Part of a small language model's weights: vocabulary 8192.
MLP neurons of a small language model. Each row is named by its layer, matrix (up: input weights) and neuron, and shows model dimensions 16-143. Each number is 500 + 25 x the weight over its row's rms, rounded and kept within 0 to 999. Numbers have three digits each.
After each neuron's rows, "fires in" lists the words (lower case) most often at its 100 highest values on Wikipedia text that the model never trained on.

L3.up755:484504462491507533536508493524481510520490498459504509491513540513473494520517475517472526472510544504493541487500498512487543481455491497416500544487507529484490501514489512480521422478549472512493494481488563547509499530486519516449478518478486501541504502504468498516528482501517536472497468488501528487500531475505489490513504505482473520504510491465496520510509486528509531540514
fires in: "on", "to", "group", "second"

L7.up254:489500508487514449499545514500521500494503485490492503506522464510486500489546510489488539496561496471506513513541522515556507495538479496516496456563510454533477495493494478511504528533507516477513538475581491523496509468503449528474513526514530483495469437515504521454499511500479505526478480510525563482495487505475501486499473454483492500485507497509491502522496509527479521496502
fires in: "it", "video", "well", "he"

L4.up95:476518516472473472526518497460478519459487481463472545500497518515559512529492543488525491495435476524505528508502489504518503502510508528512483510486527547458477493520461509544498495501497497510478517489494476495520479493486519469479485528551488514525475504515516443499482469501502472503505527499435531471495500544508459512453507518560498450516523487515517462531485499508452506506530
fires in: "a", "pm"

L4.up754:489544462479537445485535528534518527460470508537473489497491512478527465449506492517532506495517511474473476499508506470500492484518459460553484504474528479503528453492462484436511486512483512499525506490516505506500518491508495471509492544480467540508477479535581488478465504502539496489497496493506491484514468517506458505482483475512526513494511491499449471525478519516472491519510
fires in: "have", "she", "children", "has", "they", "you"

L6.up447:507516527468509511498507499522526536479494469467515498468502501508500531494489538457499503526504519512454512461493497494479440518548528481488494465464482529510502495507462527507466458511480519475495477525527505513487501527485498511516501471510472549490499503522508463530488559470487504464491482467523490500520512501519499554534501517558491483483495501496563480499518459489513496530540
fires in: "figulus", "to", "for", "while", "f", "cd"

L3.up679:527500514458517507519502510481490563549487489459481493492481513461504472506510493523425497537442438513501505510517503517482511508502498506473485484508495470527498518493481506510494462519508526513513474504503519495500521453453475500455442522495497512515489522512513475493504517506515501528518531503471505461509447500573530499485513517527467460516512483486500496574510485501503511501500
fires in: "to"

L6.up48:518534504487577499494502538515530514451508480478502473449473484495510525500469508473458516499509492494477491484469547476482527510505517483512461450512539503519500523548466480456505500518494505502518493502509540494487507511462494556567500525479486538497563449512493452500503508502491472484482506481489457517509462511541470488456505499553522548512446497524509523472497518496518512483528
fires in: "for", "not", "while", "after", "whether", "within"

L3.up79:478517506487499510492497504565509503473521506523436486511496517485485516498449495444506505497499485525490472485511498520507541489500513481463491540478496524478501519494459505521477456516540479536492526486485513474462464529460483500480513490490502514537463461495536536512515474465467554474479528481512514533561503469499552500452517503501487534481499488475527488519551491538529519507498
fires in: "at", "for", "after", "was", "when"

L4.up483:521483521453522513503510496501497520511490485487485484499492518503486482498507465482468498499493459535506503482478476503489495508475469501534482521493497457520530518501513502460471533510582469489492497534515480522483462508517498511500476499491493492476499515476476553524475500519543537522514560511549501549545447474536534503521482508505533496478524500495576509488511490505495458505508
fires in: "through", "to", "country", "into", "via"

L3.up171:506497525511521558537486518507467485494497494511475520479528543502463530454462470498508509530504456538500515487515489523500536528482505498489482507488537488493509501459520499463481494467496501512531488454505488494503516527529443521523476476534492483470490528508493498473468503473482538496452507508493486544487446488513490494512523503514525515500522489483503488550505473444473557528512
fires in: "first", "last", "m", "even", "ever", "aleppo"

L6.up232:523542545493545476495490505489481519512497464489523478472493467490528528534475506517509556468463514507515447482528532515478514502495508494528533508484476545534517463479491521527554492497499448424480482521509521517523481529499490465531500550460457557529551478513478483512510565503495533518469489482500501539519525462485519496503508491497517518500500487512502517533494512490502502539517
fires in: "for", "with", "has", "at", "did", "opponent"

L4.up371:479519552476528532510515505519498516525505499509478547447485522503459500453530524520512502511487562524464549496535487493457499486468501433522474527493481462499497562491473490513423501505500473535528452457527497452525483476510487512530507519463510484493446490479527505531465502484542497467517471525474508492514527483507478499523481481481514502513517510522528517482474507468503507542509
fires in: "w", "kendall", "throttle", "jr", "closed"

L3.up441:498523520523521555508486462444503472504474478480490564488526510538481525530479478450474486495475460555514517478415444466514549488485438493517516470512562484534511514483517516499480503527502545529521502534490501509489467511546490467467473533502531533511517497508485495494495514485476525489475518501508466517535488489503508528532508496480511483481503495493504516512514523507516485530458
fires in: "team", "head", "back", "headed", "chair"

L3.up741:485517514528479472484499543534513508476535495497475515512524476509517480532490498476512476489524498507566492513491509469505501450456443471508493482499528499508511487492463530480538496482472491559467460508505466508492474475481474532475532544525520479533491510491556507513532529493488529487469513532535506520510519519474530487532526457508468484498547509495459475462476489498488481508523
fires in: "this", "it"

L3.up494:537507508480480498495499490534524506542498456488514488488497507485523487501508505496524469518476464510483454496518518475495522539526485467469490496523515527489490515492561567482493455483502527516495499485489501474509512530468513539489497538474452516537487524489482544511529542489497512535544542492469501455530480455534464542524504498514477464502470484493492480541487515535487502527472
fires in: "to", "not", "would"

L4.up179:527553506512487504482502527507443533494518474556494474506530496512471547509491472477492491494521497452523488487495490484506541504517497458478477543480477479521473515516480510483474467523477501533444486513511492481489513538485470517517443504473448500503520520490458485514534531503518451505523504498491534507485543509470435549486528460472486478487543511461518524489488504542491461464487
fires in: "they", "group"

L4.up741:508484526474502482527484497514525483522465518477514512449505487464535509509457518534484463440495485468497468476508534494488474514507499499482475483429516476466487499495499517527465472494462510531511498505503533497497454491505496501454510520505518501499514499474503483526530494470554488513508531517523492525510503496477542501494472524568528464489510519488514482517503474512525531557515
fires in: "of", "born", "in"

L3.up542:544487519495508511513494475503538473502523528494500436483499496508516475531534503544536517479495458480528501489491479517487495489463436533485502463514538477476509496518479491464525508511471482537514491529533488529511471518495475483527518557514507528497516514534512535516487530471505496463502514522507525539546551514535473504522518502497502494522489495498473471499498495482495462505481
fires in: "and", "has", "with", "or", "have"

L9.up753:512529534471511487529512516458507531537478482467555521527507481522503519505482501453504477508478500470560489524503503446489573487470503491500508492477481469496545510530477497518482508513511518489536491498467443479555478529503521514491506507483474506502508499477535523437475538454500464535543531515516530516474506478492470502486454473459494463487485506510469479472511516443505484508486
fires in: "she", "team"

L3.up355:510520514516506538510509488461552485497525471509504457487480507467513448485540448501483493472520508499457502512513507518446548513522494488507438518501506463511487487468491514532491462557529517512504512522459510494561503533499493503514502537514482523541529483524483525502481497512534491499503500517448562461522531489497571506497439543531475507514455508498461477519483524483516527495513
fires in: "as", "in"

L6.up590:510447472427493544488501497513515543422490551443499522528555491508526505527532484488533498518497491507497503503488512474508488495493504494488518525513503486518524476529465512476479472495476459493498480518501441500503533494503502543495486484514530457442500457494501477464495510500485497460478487513456480492499501477536478502503458520482479527560521510511488494541494500486490464521546
fires in: "in", "autumnalis", "per"

L3.up445:515505470502514496525518491488522539512498499483480512498534502555490471519478467470495518483492484544522526528494467541508532557463493527499487507483492493499525502489496465452489511473520497536527488485502495499482505478497531481494497489483535528502519523460493515475474503505517464493481532500475517494503493482507531504470522516489486535503443492496477506527487438507527508470558
fires in: "and", "so"

L6.up263:484523458509518516478515488468489525538516476504480498498431537459534520500489538494510477458454485493497528516506522514491499509492469545479505540474506484488475517482523473505491543488470508480477506498524508499506461485527512485507487476471555475532526497480491533501525467547525482492512516517467556476500433523498487485466501522511466518513456505526529493543501505530553513457447
fires in: "her", "a"

L4.up478:465466470498478501512540471502457486514461467498499579539476497469512515487518485491517483548488472522513478514522515506482510454459498537484498492504495535497474484514499506503494484504486546539484479458477526514464528506487494538439531480472482523481512531533552476493524490501512488466503522499465538517481527527465552479479531524550487530529517511461491500469485428492525516475507
fires in: "at", "2019", "played", "as", "relegation", "promotion"

L3.up192:529503476486490511549511489496519466510510493496478496535504463477505502478523503526523490505489510543490492468505531493496504499514476509471509530498552483480515491493468504517498514516512499530510521492487479494500517530531485524480512488476506516536496482559532484512469530510511505469576526476445555452459467475526516455541487526502427442503460512508514490478532492513517530529542
fires in: "was", "later", "in"

L9.up525:455510464494444495542531480521476534506466500528522509495510464539452518557501478468483457521476515480489489449493510509527519517506505544505453462492466465498483475490527529486493497507532494512486515467524531558512507479532487523539517479487524466529486492500468471478525525490518494503497491483489510522531538450516436523526489491479477477541502491480503494525455518521486485519495
fires in: "the", "first"

L3.up401:547501516496476496534500514473533532484516525487497550462495550498489507499482484530430503499576454493469515498501474480495475506507505520453503443520513509489495488446490538507492499505498479522485503504509518503517487506509503499458521543488482492509500494522505508513495514484496485524586526476492516492475443531476449498502461495479471476549486470509495501539471508488516520536523
fires in: "also", "subsequently", "later", "previously"

L3.up126:517497502487507484514508482474558498506484445492470507504484489480492511494503498464491530523494492483491473453525534481470503516483435477544454518467469523493531489448506521481489479505481480495539496484491453510480525535544515507470465517513537505482473442459505504531492540507506488514513514481481493532470508532469531487497465548523506440530523484491537509474480502480502472509511
fires in: "for", "series", "as", "show", "shows", "running"

L3.up295:541504451480512490487517476562498485486501526529497483436489525507524472457498501505502521526496465526505536472494513514487541489441495492483507557503477479492538505515535509471529442499533538503511537481475485487498483521465481484500528519528519505568525526497514462474524509445483460482537501503470530499513505498509489508524482489513495497484526495447490485555477522533461509515499
fires in: "is", "was", "be", "been"

L4.up455:534493509498478490519515502561517504467508493484521531485521489491478511515464504476470488524472436510498500478506497525468505527500450555513487501508522473518528496489512506516437498532542475492477505544494516502498507512511512512517469488495483492487539530511509496527506511470532509511484527505490538490468533518492463545477530507491470520490484525477524480561467456516474523478464
fires in: "not", "rather", "elisabeth"

L3.up337:494504551497442514493519523493522502515544533541510493492524500487481495522520481482489481488508484512533491442507480479492509579459502528493502501491490517519515441474532515462485522464509481476464535507500516511456510497531461487500493523458511502492486505528498506525515491474457494519515551511451510492479474481504524533532522469544481504501477496444498497502542488510530482486517
fires in: "husband", "they", "children", "200", "father", "contract"

L3.up552:464512524498554491543507493494492507489520504494498499456515439500496515491508512557492521442497496506492545465475476522513510506455488480516506485512523508492470530483505537492529522515481551512530491483536507477485477568472494540500523506493503468482492485520548526484533518524500507521510494467498523455517525477532500464477453514527478470521493515516494453461486465469499477512520
fires in: "is", "date", "as", "from", "athlete", "born"

L3.up90:521503496506528511498510526477539503482511534478511493504483491516523498495478521529470494493506499492503524478444529519505503470477523505479475535481495506481478464491501503519501503497519536529474535447481506473542559456521508505479455462485486492504505457506560468527489538464561501492513462531468468467528517443509497511484486458506433467486512508495483481481483495521475561522522
fires in: "time", "years", "species", "position"

L3.up567:535482532499483504505496483492524460526491512508507517513509473463486432463483478470524482512465525502496510471486512545517534498532452498459459504473511505523473541481500494468531492496505504521481495493465488479498492556523478508461491497522492507556498494463522539503521478502471548525488499499496519514539487475529506522491508498564465516479518496493490491499502521525487487525478
fires in: "were", "if", "when", "once", "not", "did"

L4.up79:458481508519563501529504508540474521541530481518439519531520522492497487502502491498500514502486490470498476485469553496479503474447472480461511450497488513526520500497522521491522499536500498506515521486541527467459532499509526509463505498468516536481489517497472503514473520489503512449548538539498478498515528494537486479504462522507504470512493497488556458487482461535486500500474
fires in: "from", "since", "https", "phenomenology", "until", "born"

L7.up426:486486493506543443509548527514510498493485512510478491509509545536465501487511503495495519519579493482516506477512497495515566487510487488499490475532518452554503492457508489487512513520511492500511527465582497481499489469513445524502493511499535498504488462498498534470496511510488516482496480498470583482522501489489495501504503445519510487464484495497523506510476498521483506465492
fires in: "it", "he", "his", "known", "such", "her"

L3.up637:511498530551465489549513508488520515515501519507435495522503520492477452477502471475476521482531488544538510529462489492482480548503505560503486510516537459504513502476488522420516457478563511504519504526503503458481505526498535488488480507484551523519497530509482482511500509504514509481507551479477506512529477475539522503468520462528497544528493522476458543492482465496485483505467
fires in: "as", "so", "among", "do", "no"

L3.up482:516482490476469501522536510500528527520514504491507500464523502478488528485477480522517537511475499507512477491505487479505495481478488479491509482497541467493455539496487487494549494478488487500441470485531462466501483480501465508529462495502518483519524440483498468484529498490473527520489518507539498472466474460471537553503507459526533493482516524526539504486501470496477496517518
fires in: "song", "goal", "album", "film", "project", "work"